python train.py --n_layer=9 --d_model=192 --n_head=6 --n_kv_head=2 --head_dim=64 --d_mlp=512 --vocab_size=1024 --activation="swiglu" --norm="rmsnorm" --norm_place="pre" --norm_eps=1e-05 --positions="rope" --rope_base=2870.0 --rope_fraction=1.0 --qk_norm=true --attn_scale=0.125 --bias="none" --tie_embeddings=false --parallel_block=false --init="uniform" --init_std_qkv=0.0545 --init_std_o=0.0 --init_std_up=0.0545 --init_std_down=0.0 --optimizer="muon" --lr=0.00838 --lr_mult_qkv=0.4 --lr_mult_o=1.41 --lr_mult_up=0.834 --beta1=0.95 --lr_head=0.00546 --warmup_steps=0 --schedule="wsd" --decay_fraction=0.802 --decay_shape="linear" --final_lr_fraction=0.0 --batch_tokens=16384 --seq_len=1024 --doc_mask=true --z_loss=0.0001 --train_tokens=178800000 --steps=10914 --dataset="wikipedia_en"
MLP neurons of a small language model. Each row is named by its layer, matrix (gate and up: input weights) and neuron, and shows model dimensions 0-191. Each number is 500 + 50 x the weight over its row's rms, rounded and kept within 0 to 999. Numbers have three digits each. A neuron's up and down rows have the sign that makes its largest values positive.
After each neuron's rows, "fires after" lists the tokens most often just before its 100 highest values on Wikipedia text that the model never trained on. A number after a token or word is its count.

L4.gate32:547457437401507425471532534513528538519568480527485596438444465549538484424539427478465435565380499545436489445480534380506557487530457560518529518461463486613482462446442500479476431436555530617551476519550551446395648547482498563560551444490546564553551503500486483503451560538518445497445474555483608563481565486423561582516442532529435537482499432495451520465490458521534449541528492574545488567533431430584496444461438500536522459574495491581414485474564540499412530483552548507483489523544446481489513501555464525492477531466607491516626468486588434514552466503501495471
L4.up32:583500474471513558490529491512444488419556491493553522574556478502473557558520485502450464506448461608526459498502512506543439552570453453526477585398453523621394498502550478471495502558540504535455481489474508474491447539490506460513473379449504511477525525592451489438542510496566384491579528615494478511509533440451381483496499587487453576527517383524437592511470566490547431543434540535524538522601426465572476543494478409482518561525538431489402564445466513468499480572444462476495543515496526520465591426522424597531452468513436488385430571539546456519443548543533456570
fires after: " t" 30, " st" 19, "st" 9, " C" 7, " " 6, " B" 5

L3.gate369:543299457496472583501426533469530373476429565520490477528533473472474523557486424404543535485516552393545533506539525519510464483490441545492528607440517483412554590566507560515455478532497495562505452492492535510509433446481493463530434554482488523536442529467473561515449542530459633541482510511465426529521466425495494451598445571505458506516431514484407510545522507448471560515486521481512436467462491553503453573477536525507551476449497502420469431540423573410483523415635497481538527482568550548447445555508527528542564423435441490452472535434538405527590483556490581477
L3.up369:535455516546522495629492544515549480499492585481434509531566502531486486478527544563548408518492440543602463511586445476590428467504488481505539562538538492430468434545424493489616588502457450480507442440519444569436479425553531470430457578488493405527448436550431484527412562499542489510484460427418470490440438486529541582550489446503550518550421449495526607554533450514539482465404497521525556442498485532547418536446500559523404533565425508434536540483397531416510450490496433503463517464519524438434439396515440465486562582480488568504459496525498475469543423561406450539
fires after: "ang" 17, " m" 10, "cc" 10, "om" 9, " v" 9, "ar" 6

L4.gate222:472475471498513426497479451508468438492547565422432442510463491600557508527579550482418491529598444589470489605552487474487502454602510420526452516488522480550518498649439502466488461539500489508515566506537467566535517553438488430491476578502452548476558467532425497434453552571434485465527523544500535451552600477379560490538493428525565569421488507563490443437498480526549540506493541427440425466441596559544345487464448537555523534529477526430547555503428490479550455461443498562401529561511486460461581464481585461544442534475527508584468458440442517519574446481447493482
L4.up222:468526429527600503465502439365577430491455640533510542493490503567578544620495476482499539606519505487466505550449582578502500411623463389522422534486532488535461477590440459510528439564508531533489566516556546523433586555470491471455549536506534475450545510553524409442470457423510482460494444573526541473479474514556507540487444482475492462538455465583561489456513470503611433585494534460564450568521513501490409441494529450470524442577483504498563485444450531498629497452487475450417466431460512497518497531469460471464509494574523458482445440474426615462562551478475490470
fires after: " S" 33, " s" 32, " F" 5, "s" 5, " f" 4

L3.gate299:514418509380501507438575524402488493564474502536479493493529522528415524634488448472481535543495479517531624466525528420473541464548544528523558554463574506503468512512491512414480467483455531508447570510459581548507523522525520501468512506476508494451428467484457399483565491430419572552476550513462545546467444489396456535472512578487469524493491583428507534493505494340455526507576604498491473524528413470509531537547512578562563462368437529467516369525573477527474414550423588548466526529451469499535472455463483515450494511424547476493384480549515549485647478466457521494
L3.up299:509485503504438527395483562453496534521473538509564443509523475559511520401580604448514464467417531591428469443472503452558440435503525554559435439529477510440578549457393486467450476472546542359483485496455466552448522400508493493510540416471485456461446539514531440434472519516467564523616549539569476438536553537495507548547570501494555503508485527582528562427420602506502496463460576623578525422476483562610546557437505531584516478493600503448434564562499464513515470481399544473423506472484471508481551492470464533581566488498478530519505559468432557518578524563522468463
fires after: " M" 33, " m" 31, "p" 8, "m" 4

L3.gate71:521514555464514494520482599474491492513467421403483472442395541541463535559468520540430515438463485443642530521545484532472577525521520416408459482496453437340520534633515486468455510530474464469503391481548484498504493595580464564505459544481416503465481495515490559566607517508532481581529512588546493536479567505400508543457506542533554523493578456554573518584486478456546535538514536521498588463472557405529520542608558530479427547459427477470581482456456535526513478537453570538422512562531488398383558471527510583508491524476451465494556483463476427555536483474480502480
L3.up71:518419527510546495388403499529465531451492393480518481397395530488512514460548525527514487449513507589589484614526497512540512478472455528419489542458535401438469445673556528447581456557450556541490551434466482500453507575569435455434492523440454513487540506488487487531606526526552434472478458488481488541588488480495453513535577527513576453509526445525563481608582541463514558503486550527453493499467548497480432542537573474495533516491463407451534449442483552530518556498455474535457477494575474578453485526481565595413485568576464541564557552502575498576482468470521466633
fires after: " Fran" 12, " Eng" 12, " ele" 9, " Ch" 8, "in" 7, "re" 7

L4.gate316:545464507566535538428418560533454529573496385444529518520441472459440549416538495463540467515483546464495457534435494515477546501595453545522608514608497437504581550460497588512387510492541522552500447462530578540550515556459487548537445573483499500557583484347520585502503533544589439581446515548545457468492447472458529460500496456492562501444553530477461512552507528492456531464445579483493565489441527440494565457580485457520500531565549431518513472546487463432514457414534509527633537496462451550566484479519543639514553508601566546447474446498498474420603468503467524422
L4.up316:499516512481506505470465474489495469619529421527454496469529530503593511449529576546483503471474546474502404434448453455557554545558497507478395464517506533479623586441463587477509526436534452488500421475527413471445515521491463501418542568571453473490457435569471509540510533446528601450434488514473450626507505601420499542500419501394574501503449484492496573507549487504490485480399516467574528443537438662580551545507463442450543581482550498498592508509452476450483479514512530506511534557406506466497484416594501555510449494479469431525501479543586608532556486378493491493
fires after: " C" 33, " H" 23, " E" 7, " ch" 6, " S" 6, " s" 5

L4.gate338:490570498415461557470472557444547544572550568524530537450452529603512574435534406390471592493467421513486513535516430628519584511425475432528549448448460431487384526502488537491567465525525459466451451482436454431478593489583501478471576502527441556458441529442443578413547476497537561531514474464450461410503545486494542536495487532488469431474527491458519513508470483517477475503608532456510597469470568439500494508499479539413377420457469424519527548443552471536501494504470604571450462406481491479511447433530483457452448534445489556451523541537541529407539461523492392457
L4.up338:513524470578549502455480512561531494416519492407410525505534569429550487510440495480413497417508568448494546527445513477475485376542425492441517522453514510592481527405593488525451496506518466586463499531485501530496518605476533509548506515516585499554568546460504575524539599526509454516504470594441351482467472481393643449476496530497500461400484547551494505497584575477544602559425540486499472537457524519455506449540502501599542456491527420474552479491572526433474585491520357419506528478528528486503522535458514407510501558487560498552451509397391480482536530463488503488
fires after: " d" 25, " In" 22, " in" 17, " con" 10, " Con" 8, " D" 7

L4.gate71:503478539487569548516523450559421467507536508416607572487447432519490470500480473474512581525545475512519455527441526506557450538497540374557514487493555508581483469533419530526416473468402538449425549531452465521499564508523556468417493479565379502571573520559503504516503455474522413453509542465620559541545418501459626497510495480488429522492480517472435593546518477511511493411464589517486506478480578410441524481479448564412582491500525428397554479449413618504523476588408570437516522489566549466486516504524557394562577485545518483514491452534441530530495442507494423504
L4.up71:509449548457459469582481491490451505470424506494481543501420442549458470442535499516479498557569519455482434516406427413558476498512548491402454518540567481465482472530452431477464553479534460464526470580500457419483467522315498465550511552565445414509482499510515461633534564476535537494500417460552504501470468486520539479555514443465474432511493482522491577404489467467568525485466527466548531522430570494492542521489452596374574621530523470458653456494504534435499505486406513516426514427426496454471443574449440497448481419424584515557516534600563529487534552560511526490
fires after: " n" 30, " c" 14, " N" 13, " C" 6, "re" 5

L4.gate58:466397387496506624481478468413427562575500590499461540597569533388461481506486501438496503518573429508519475461481530473521551504488491437580528579512541485532421519451421597489451533571464575502441518555456590532477532493533559474542373552384452527396493565484510504458565527404472553496426574597539507502573479518479462518535482521483556500453526501447421470423558484480519508553546573528544473446493510486469455457456419570516561490465544520464502467523445550447593522570526474529487575482486523519507490549572522567509455436447508542565466449515514507474552473530581495620
L4.up58:441383508576523448450454502482586491490422413499600460483549544591521448517463546552493415467490454477441537488373593484530439466538455509533512506459568434562360491490430549572492571481486478508434490504516426515525447510552555419534461390534422445461436452526573498518455527499531513563501431419518400467456486514559519466502608505455505502534497400555498474442393502544477448539525438478421520577445501568529561490385462504462491514489491489448531550517496537422538529469527483454518501484564522490507457551621481446440528539496455498511549574509498416462558450551513574543
fires after: " v" 30, " m" 29, " M" 23, " V" 13

L4.gate285:496461541561467532545452426499521573455412515545497401388459531552451554541515480594372511545541523488482393487510448520682539403525501499461355478511519572468549460526427479543445406503509540472539404460558519447476472601550493535459479466506452457477459546480513504559614421511526477475577476548462489524445524482455525548440508499494435513454476482539517413539482467516559428483501498548502473489538498459527477522529584545465502493553484662516569485514480486572490571445498565420498465499471443489511384553478538413503488510484504557600548471484445494499501489493532572544
L4.up285:461483464586444511515449700560483500525465473542475578477465504514525529589537541477477516497389519430409571560555477530488490516466530495471476553542480448535473484361468516436476525543548425484456435468518474552500529522528529458507423574555617441540466482518504543456552416492461488516461547426480521555479550437409436474414536454492459489563467506449404439509598503490520478477561475549565552421452363564485410488490433531535483510423515440489500570433471502588463469529511453404420495516537476553509503550463431534510485506483499412354522510529494473526460522474503511499
fires after: " b" 33, " B" 32, " W" 9, " St" 6

L4.gate266:430495491409516509498544442501538573491514552537507461425568427482495493529457476444401485496530375495478479487457481545465604517546557518512464477409538540484555559408530513459489462371422551542445511446555450535434515500577520478488621538533509425484417528511549509489449371550507513444510540442581493505530559468437523513464537381524522455523492562476422430520498445495592404402528527501567497461521499459555449574427540544424452450419521492467559548460465544426451555477519526458504551468585496492539446528565543430494542515467488435480475414556551366497544518486491493461
L4.up266:430517498424559418566507565466562475424481456559476513552459476490519503535549468561408511500554490581522512561498480608428466501624440442528519506552574553479574429431508504485612520539580456536492457473543581592433463564566485513465451532552547514552454491436487407540464579507517519493571525535579572504406465572501410565543519479537481518504541513465472516433550513495472459528417484498481420484591469520536524577465524424589510631493495454460455578474506524492442476450472562517433513403484531514493534516400471502618518573465523469507524547489558551520597531477574502533
fires after: " b" 21, " st" 14, " W" 9, " F" 7, "t" 4, "G" 4

L3.gate58:531494553398546491463504504518554496604520451559483557488639419559497552526566619441506510461450541615521446444475643503466570505565586515465479585464454554413486489531531470582533392524492540473437557497530561437491525514522545524463454503515559414408473461485455583451476509586511576455406496620478478557534488468493495524530431462473546536517520420621514480517585493462543517507502527452544491453491572471440467470521533444514474440492504463476507501500471501479449495489389528494546375401555536494464475523524424526564503501565454536491485455462455489448496548483557553433
L3.up58:595424604511442462558500457557472456498522503470486477486565544498417488467539608402491534483513410453464534408513508558436501455546470477517450479464494556431488487442486486520572491429545453536503550552525458453506470543526522462515499525569395504570332461481470550485428414481514474487453537426459503553498466459506533503506382508424551594491472452586514451561564508491473472469446532412472436417446492497532546416518501487498525447485462482553559437515484511359380541516516494469402480465471552593535482444516547502554470585439509532498574468515540507368525545446436490503
fires after: " m" 37, " M" 20, " c" 9, " C" 7, "M" 4

L4.gate152:472548573446509544434533558524487467555588398414496455465405538453510534474588494536491527541469458458502461445502532548470496575553490434518566503436404578505537507475478487453459517537549567471430480499449560476513498480532537470505465442618543552485459515443512541535574494435524461605488502462544509492578520548463473419479446524514461532501535471550554568506501607469490502614456602535521478499469429483463591472523441525469584460444497478627497460534488359510536479501515483466506458520543447597620502526566604604503503414453583538448500455540490494507579593485489586511
L4.up152:534462468546519560448572484508500462518378474496545530486383487467465532439458522553530451486520474444449567480517438494469482558477470487509538565485550496461445433440542516590538587467554429477521476398525620520539591485440493492507444489498564538423516488456534624454564513383551427538597413478466486545571460549501476551427420501518555483553554528458477465657551510464528485413496571451430485518455516534538536456477429538472614450571434547460589486564480487502516402476586498570505532518524532518455505520563533538584470543497499562547483466569485566477533517451458549509
fires after: " pl" 16, " h" 12, " Gr" 12, " H" 9, "r" 7, " ch" 6

L4.gate311:492473513523449495598411547421479505504443511398422483495508518614471497466519595467485454501565398504379422479509514506478537493525475502542507450509499491483541588479465454510506478478456541522616562554421522512501503519581585408519477467545492450469472534510440544494566573529618542504468529558531507470549507498451450447440577551591472488417514554372479568529542492544533481420488548438425497493550441475530509408527537532625491388501534410482535566542477563476560509500519532489474478362521474495518555508529511555447523450446533540549545440541524486549480386558438490429
L4.up311:481432420546521462514547518411571553521451531441512501524481470544449517527497557489522511523529502441530422543515519485545561504482474451495499594526438525522488512427558487545521419570449497593421523545434451439485472660469545462456529508569511534528460434500539587485523474464530530532524478444438466448515551477464482476497474524550531525494520587329493489570562518485490554465397490519480569447524520476537441426516448482568430579563488486487585498598474551563469474447514533597487487525483437476374513573487518500443547452532583620435427398487504487423487411420463588499
fires after: " E" 33, " D" 14, " B" 7, "nd" 7, " d" 7, " W" 5

L3.gate282:522383477479519527404496544508543495451375566513527406493491552446496494487479468628463479589559523573489525474541487536454461448580402459521426415468482461512465503535520510503587496495520504498470559439485599482441500491489505510442525474546499537513493422437407354546525509449472477457599485525495515516597529419512579538552533460452551466559428466449571488556452436492568467566513634494575374469565549495491592420476436433535429479527540460573469531486463585450523500481514574550525529489460493455549489500482491537493474495481523605567535530427433482522523483474504525429
L3.up282:543456433473598571518524665528450533496466507478503532501485576520490504500494549549545449574531488493449609507493502580472474508526492534590445481564488445545529501570471598518526482464460560515414549440615568486495467451487494518410423447578501494522560496534478481485498553495503526515489556586476503507592409520493519507547520391503532490577367518465573413495513475540539478585544504447640476434543450478499511484512510514479509535447455527492453648557465510481597574562487558539569459536547570432586513500478480518538475475490444466581528476476460480460513584567517394480
fires after: " f" 40, " se" 8, " s" 8, "ed" 5

L4.gate345:487486513454529559488472549642536512527513450572557545539547485568419569560458410406428514430496462589444488497564558441532526472439699504461554507400426521493492506525492484558535513448536526479469489640406490534476460522473505609479524533604547497470463439533424529520503549551546523504479466473482503531519557598538457480525536507528476514438511554500558545537558533536458467441493563571550513494428527471456509503523466485521551513486437472573447530487506515544460524465556479444447412548541550424482516415615566521552557401578539474519543559506516449574473533504558451461
L4.up345:521494557499517405508507556461448523476526522524490528519505520573547498527498518534550458537481491448445492556506577435550509559493495535500541583432503443517422472468427591510590551486497398561579526650522435553530537475434452541513445591480446499508498452582506575516499498485470494516529455500531544408464493533498508519611457552529503537497458552540482451591484439511582376554544498493433498470428537458542495487586383453442527524456421512508503528440529466498426393526453459547516517458449514488588529427612447549519546371593467476434500579476548542490456433507490411417
fires after: " T" 14, "ur" 13, " m" 11, " c" 7, "or" 5

L4.gate319:549502491524502468527492451522505508538500514524445484462539475461550465481515586516381496489562487450447297467507412537421479480507376389497480466592419549627489409533477636523612518495524503553566399401466497484433479415526536534504479454561500544404485517503478600493493535524490507459505455462446456469585480522471524559458575519544534457473557434519492539538393495556564465500552456531474462483535510482525473587483470490535439551515455492560503556478522507456536499491574469463575490440494581492427488469594494440473394481456565553448497509459515487540529564458496511530
L4.up319:468477465550520493544475529495417560502539619556399509468521515512435453472439451547490525498511434496513470447455559563403516576491517419510545521460536537390483524536487391510444448437537531478480459565540492541438543526503467519451471562410462523533491600493503461487559599513528501525474513422421565471488604527561451504523501511447545569519520442466539421511602454569487438493594514461502505448502506452472532490519481543430570488477497536413388545510441495517392459498415442545566526589631413395477511429546473460503563418463386515567481483514461548471537527531492478550
fires after: " b" 22, " w" 20, " v" 12, " wh" 7, " th" 6, "w" 5

L4.gate336:544514463491471498425489445457456493490510443531516635436541482493566472453497503470517489490452424462508469503505477574486563563335439542458538526512508516497543473468483523486504568400584520433472443467508471468433555481526517718493568495518564615500542514518537564510473540530510555504446423439522454465471569519429491466444425454580592464526455501516519529456522436522555508525517553500504504482517491498531476448485471564524480477467479534507532503503527481461363424437454582464506483541453509491565382475528462501412558463543518519472496494459469509539654457358399506514
L4.up336:488480478494462539500432440473470545487481471442555529407396461412447496529477464479430390459491509427497429563550446497497482613414459560430494507432451566567463477512488545446480545463520509427490535457425519401402554466504561594439517426550424592381492487526508548481492534500523503580511494521489539524542609546554509506503491512558579488547484578531516541512476588483540487494517531493496530542494464533505428461584580543454511413533511480627521491564520532418463462446512431540521510537458477546520470458529506533460491505428486497468420563443468557556654425412428558527
fires after: " ch" 13, " bu" 12, " Ch" 11, " C" 10, " sy" 8, "r" 7

L4.gate13:410455417444500472492459434555499516537549520487460615501551545454552427496457472556497580559527462467486499508493525538473442508605482366404489443495598491521518507524477425492441558574508519462537506473474599467488467483543484528550505481452459427557417616493529477450466610445567480493535582500488521559445447513466439432451488525482567494474498485510583455455481569439587539507465493480482456519585454529529425646489523478495496506561480496444498482558526628420457484586462620620472550492515510437489497497517429491597512534462504544561484487439493565498521481487400538554
L4.up13:472377536445442480480563446472568445547513456527412505496550472557520425549555440528526435467517422482433415506457526499527448491550466409540509576413525531553501558466550461454488381499543462584533560492467515497444545541525509472589519507562490523545514553530492438508509494523513543640609415467467478485483467620468503551452484510462466443483490551557523416472572522458580525523527406456434567499478486488487471549562471434471438554560420465470438560459540504529467542475487472466535483520458413486443506407539426509625453596522511493454471574476458396483577484528486603499
fires after: " J" 26, " G" 22, " B" 8, " A" 8

L3.gate347:493495506529514472528551494488542581554456434437539463513466538454467514519487509458567525516500454467552463606502555459502463483410495472486504491422521450576518530496621660476533543511576395479457430539528476549481495530556503467481497434469493553452483526408471574544568487507498462563406520448530442541547456532426509508490539427561484462515545509467518578547581500421494493609554538463588562450416522479567407539388452519520544534450486598439515521542452519455429449515543510537511571471517517584448428488575527581548475387454603456524601481501534427587500460542486463489
L3.up347:512451439528464498426430469416541505490533648532467370591484489484583474565571455459493509507434445475551518519428534529479572569549575566487556558442509496580471535449545635594583556480491400531509475466459516527527510483471542509456511517492559427519431471447597457447444510446453512375395464467456524523535457490454551469496484475530481514522473465530446500547453423442492479588494439447456439482484481540462454543505508547366547529515467492542518415491489502504545473475524512526609517554473459500553531471549538513583508456553552422449554475422556472535596441501503426452
fires after: " m" 16, "–" 16, " v" 12, "rom" 11, " M" 10, " pro" 8

L4.gate130:510563607457475506512451520435464494409553517412430482513525368548534559577504531502490509466564484524516430414449537545470528588462543448396488535476577433450442587544475497486444486458543476395448493466411505455557456501596530464502599618472452493530444512496519601486567570535478543551483395506484458562510470611465558424546598515477448516466572549473523473482465518476543514480546517477524541582471544429488517488518492504465545485430448509422483515522569488451498501499546594475479467524506458549546536384360472416557481417440509506487461528534503516502514461571476444546
L4.up130:476421609447484512532504499446454518369511525466408461432570447503516509517513518491491549490540493595622509472479503500504608604504517458458472577537574461491511511481520489544484497520575550426396538420338531474510500567590477432485506563495500528548483442551513522497550530527557505515523401510445504569533537522519568530523658566484464554464578538497570507512564476482547563521529541521450569550498545430484538494500483529448552457485439560501511542547529517474482549518559544486526470482518366500487474453428507406498490459448493515464466442501489447533619429563472435623
fires after: " Al" 17, " D" 11, " d" 9, " R" 8, " N" 7, " n" 7

L3.gate422:381481441448508474504586537505439590539457603544450458487440490481629470515554345476475599488396424484525540471358480469548442556483453518488529526467486455541539471369509493548468518503542523406473526513518487472557504479478517526436325494460503508498443536395487557506480611495413505552531540444511449454466475519443510470511447523517510453461551412513574461515493553454524468498473444550458418525447450523502477451556503505441465454526499571509452529468520542497517483530472434440484498468574407480527541477583605495558492603541533422489491523470467438495487500460526502442
L3.up422:444531475469453535472495519555462547527543505578510491506393453528599495588450491482446537485527508501504574451465444494541437532510496462606440571511469547490443517431511436513550501536494514429432491517553498534506541438525601482516416489433418591521598504510427490488504550491430583467477529458575446502451567500502551510486519481562476481490619405525615502564629560426468421435533498571455402420490443498514488593529424451442502466527436460483557492516511508404538485511494443475469579446589422438546529589511548461499462576458562526542590464437489485544504498478569494428
fires after: " P" 17, "at" 15, " f" 9, " B" 9, "rans" 6, " p" 6

L4.gate38:505569568538463509550543465532396433453540567505549415494518605412548491462428491481417473461428452458476532494458494460585452515482523611508464484564538466514463476523459468479472550521452475428392537504474521400572533435603416464416579492491471492558485524452536533495538443440517558512488655486413579488490405587454495514477563469515512505522411532438488522430550544477541446516450542410574501521508499528516495511432451539467546527421507468486516531523526516556507376489498548532481437478433577430453514430431467515450451537467468453505484591402496508473473582469532428434
L4.up38:532538517544566432513602574471453558454476524487518473419580584546409446457472491561461532433441417468495512434538448446532492473408464440510515513521564543420450543580508515491487531449511467416525465528597468414526550516513408419470487503574535560522427454442484519526502554611518457372469607521401526449500444524477507529475496525499593516513442571510413455544551563463491547455500562512457549550476483474498453499553536518473621464506515541448457488475552410514451471569487519449516531500579424497449492541533510589505438492458568579472530554500531587561548541577566417522
fires after: " ex" 32, "." 6, " m" 6, "m" 6, "x" 5, " re" 5

L4.gate436:546388474461494421461503543453465506594488523552433420504446527440488476506471502473514545475451468536416564493518488522431462514556551567491480410509512420486486564451508505566499583590531547531413465482512501524589552555553528545568594458506537429604542529460536513513507553447501528525580482522531443486479536471521498418434547510566497502546516519554540476476516418504485568424480546378488559555493528482463573463590474488526382405474460591549478586460525556435445583493464445505438506481446516506495618571465519504474552498487528474458498472455528368381576504488602514431
L4.up436:482544546434455506494570407544539521499480469446486452482514454490542537399498436519451444408522584465448507578420496523555430538544450487447487388472476524549424542458617405510515564601576593540489587534501507555459543474537588508482514468574522440518520558518467476526447551478498478495536464494488460510535524492455451485429498423527329462523505456522439458453571476481441473459549484491486504526523436399581526527484486573544499504542495499528608523499543580525407511440484454546411404492575426499486483496543515472600525507472482466604551464446479440542438493460526618478
fires after: " B" 13, " Sc" 13, "ur" 12, " P" 12, " pl" 10, " L" 8

L4.gate136:514500495480510506504485604553433549450508552502459541495505465457467496488457452472443507475538413529524497438551577477466471507517610463490518504467558551537403430503460417480534566479610546520520582519534655500501545525437470564423503506535527516527440620500525545456547501581558463457473445450463475556495500577446373559475425498568472472478493473509498541526488453430579487511573462443466580388571486483439368526489519454461489473578392536441414462550435517528475505485552533425479524437584571415514522461600558429485507410544534510535472508531500454530495550488481420515
L4.up136:465500444544482484455485514449582456441611522576457548527471526387559394495564528551478385434503430472461429519530466634468433556569540556502470521544597544507563479459413543499543498484469462421479470480432548482471447578523459450513468468408484444449413481472499491555547452536512496452487469426426455582521502439387540553599483507499501527519504409453549539478458495557474474576549461431535556506501548439450426523573437512466546562534498496439506518507422536472475510466493487567555482540513420487396583431475471426483396507448499438542484449562511462535523544426459476536
fires after: " b" 24, " E" 14, " J" 12

L4.gate106:500606391446578471545475479513542447492530454482563478464488448479482532394449562543487457535525568581471503437413455496518595486477462506476518497549520542529530533605445464427502455531512418468499597558427630570416472482498517503440492491496356501548569488518562551516372451481558485434496463436503480493603465476571473531579467549439542562442424433519503459526439457451416523484522497420466488462479507508501532457503578516469560422425606509561521449459485503415527489536510524460490516548486477401512483542481487489575589532461422397497516475486571580487521480476481545461
L4.up106:481499482575470402522578455447446490555505421481440596419498448497458586480489479528486493459533591510376502407384505518509537573455481563526488434594538561480593557578507432518454494576580577486568495624468459469486499542561539425484524573468425501596496430508552604504557440535587535533468518496474515470478446432481567490561456465565512521413476533465560553436433541424516465506497506501463480528575474503422553549487491515544559484463500481534507544529462583595501454536564498421447494507449514431526431599488512504539453546477527477490497434472567552518461464517477409453
fires after: " C" 23, " de" 14, " c" 13, " G" 8, " E" 6, " Y" 6

L3.gate23:450444512500501511510524438560548503449495540436576502467499572434495504604490446533458507645606504625437473510604462507499518480597506438385476541523620523484446493426478504425502508576532587509488486458407468496490468531541527529507503465431551532396445479465440504464475540515507571470481523508503524519488521450447602553516398490507494501433483494584409499483495529521483522578539516558562557547518551483500447536498359443522453480471510534510427523535449537476497501496596446502574571410421464467545563432540563512577519499488477507442512506550452527537559378489407472442
L3.up23:512628571444501461461504415494487547482523594597576505627477607455504454558530434585506508568579463553443457537523502562501435470465418493455581508538467479476512485495590478429477562574569493446431488501493553557488420577426467477426549440479565491549457486487450565421506524473495517504446597442512542492466476514499479480550399509436456510515469494501504532515467498503473476556570540518549514480512545489609354552458445506484521580475493465576446527498463505465475496512513523561552552507443494473546573474509584423515474471435563516418408522489512580535486471526452344482
fires after: " m" 18, " P" 9, " p" 8, " C" 7, " B" 7, " h" 6

L4.gate123:442443442469506495449466498603483530456482585432499533445478510522485385508478491435424439538500571482534517553529427598592524512485506460587492459439517458474477513511452505437579538452482476465501506482575534543437477482507606537373497513592524462497608483508405486530484420515482486508474477398460574561436434510508537478522503607480437434545496577473489450473437364442483465502549522568562489517465533527515522477462536467438442501503467558572477457545494567613586496411549462487454487488430499503465499530496482432502592431453532492566452432387608449541497474555459543461
L4.up123:498490512499457560461406514559529491478451526423481521448451493477432527493510503614534538608628532449554595523596418541428525473481440509545423473525407542435514455414434511526528553491556561512474447495543528533533552413498584468423603522505499453464549405517457569482479459513538576474583454506473466509482466427621529505569500462535448466626538523500458426492508500644435428485520507547531540463527460429464605531558533522475524418465489493508408492467452523452481481422487463502453438564463475485530522505545559442520575532486499577487437491502556477570549507461470578489
fires after: " f" 28, " r" 12, "r" 11, " p" 6

L3.gate345:548486466571486434471482556515436551502545506454503517419511457466473462467472509596452459604520547474573588497444341548445520478450559609519561569602513400573420512482430522591554476493547521447504442473509532514491439477554461545585493538503455428588541537500550474621523452395484488537577429484508486543526494407495529506538472578494493446480512529503587421529550459521576515471478524513571527523474517438495569472452459471549537466465451467463423495557515433589561501482569503468418464437506443510409503529595501492516525418507552585486596506523452585502464488472484545481
L3.up345:519451522598493481482461586514515557486480488470468500516474428448467454485477497543549513493519512418490496504489486568453484506473563572417542532577456368541500486488507496573532409523548627517506463483507552469497462414535497489516402476449486408508499565452564462543495460373531560438510512438410473396492456441574520462473422513571588415519448588532550452502442432574456507462513481485481556513512591481387568469460434509504549514463352451442444526518510463518500551509485523571535479583489494519454450505514511559528530461450506554480659451516437566493476403460479565466
fires after: " v" 33, " pro" 11, " O" 7, " Pro" 7

L3.gate426:494487519436430561407492526567464572479492528471501560416493612453508443553551505549547505592471485490564534441487586394527524437485555517581499557523523465441508502478403473429579502521496443353496517471653515512518523364480425549496584570463468451553448471402522436446468548495567552533606553472535540540447360523465461452432456582492552477549484444514447487473469489452569498516484466536557536574477434566494561551444526568453499514519506527469514522598477554494500536531503571460493511553560464476504523426490458422502430510529468487423470449471538507485519506511554532485
L3.up426:471477566423489482545502490554529475443555463492571442559512534467521536473540562472509518568426510448475542492498549551567498448497421501451386520509542479502523443524520520473567546397417508444502488527509512442540532514489456393508590515478434427467523585492486514583582473555407523546603516490523510518483444505536456492417456434532501547543606422528501518443457464480575505506538479503475422580430554434475502579540496535364519432397493489511478512546523393465517551436569465455477481520550396555477506524449540533458425540569550582446487398526482513466511539395371431516
fires after: " O" 24, " m" 15, " re" 11, " Re" 4, " M" 4

L3.gate484:455526408537527490544485537491507508534479525548492506549512484477503496541446569459462572470515522519429484507500480555442490529497508489443466419508496602487455475340540441474581515513490527506522520479488547526480500578397528441461514507494543583540390519460497535539446451431426494583403417426577536488528532569521484497500494399660484468537523503571468568505548435564500513581432473449431527472490580578467513461458535460492527454593478475556497459573419443457574505460476499467541564463462510378589485490472605524517595590473561485568487460547473473513563569579447574471
L3.up484:457534482542497408492517460470589494461451440522473541479503502532422466498473542533489562544497539537529377471555554477540458438525481459436523441523616522510525482534523525520461477449444591602539468556455384458508472471584427410449545576519464605536522483493403427435556493435399424492435385375432510567462598417581451485410451496477389512433500457500484544448470519455491550459537496518457543549433483479498503463497461556535457418489519400467541469529444471507509483465499529465486534434420548457503409499563539489549512550456474497527554504477558520521519438436535517579
fires after: " c" 19, "ip" 13, " F" 8, "et" 7, "i" 5, "c" 5

L4.gate173:496478528445504434479520588439587549478521494477462502421502517541444578528504457556472519438635451477504458494474525537438506567498574452500489434469511472585360383526447469486509475521502499522503512566447489540418438555474511562481506587436491491570474435455518477469513527476517421465516538526584391494612495511550585480468449534457441466523328467504539537453486437473402498387394540478489402562510566469471501439539532483506538460546532526505586420462518499534383501512452557513431502503571459451502601537519469482525455468525532592583487524542544483444474513483483467516
L4.up173:545427474453478513544469503466465504476460569513471459540493546434482433440560553548425491443472593517529488524526535494540524452403560467464483490449440464584452454627480474435468481544564433457451502489454564499539503406551547521621448512536502485549434445493578506543502550461548471484563488607504497531460480539459465516485480515526519376563499512542503460530496499421498502466498570481537565501535503488474539552541593497488381537528600538522536502527526456472524461477526470545536537415516502584448413537629490441500526402491568571400584587555494397489511490626559608536
fires after: " n" 14, " G" 11, " N" 11, " g" 9, " R" 9, " L" 9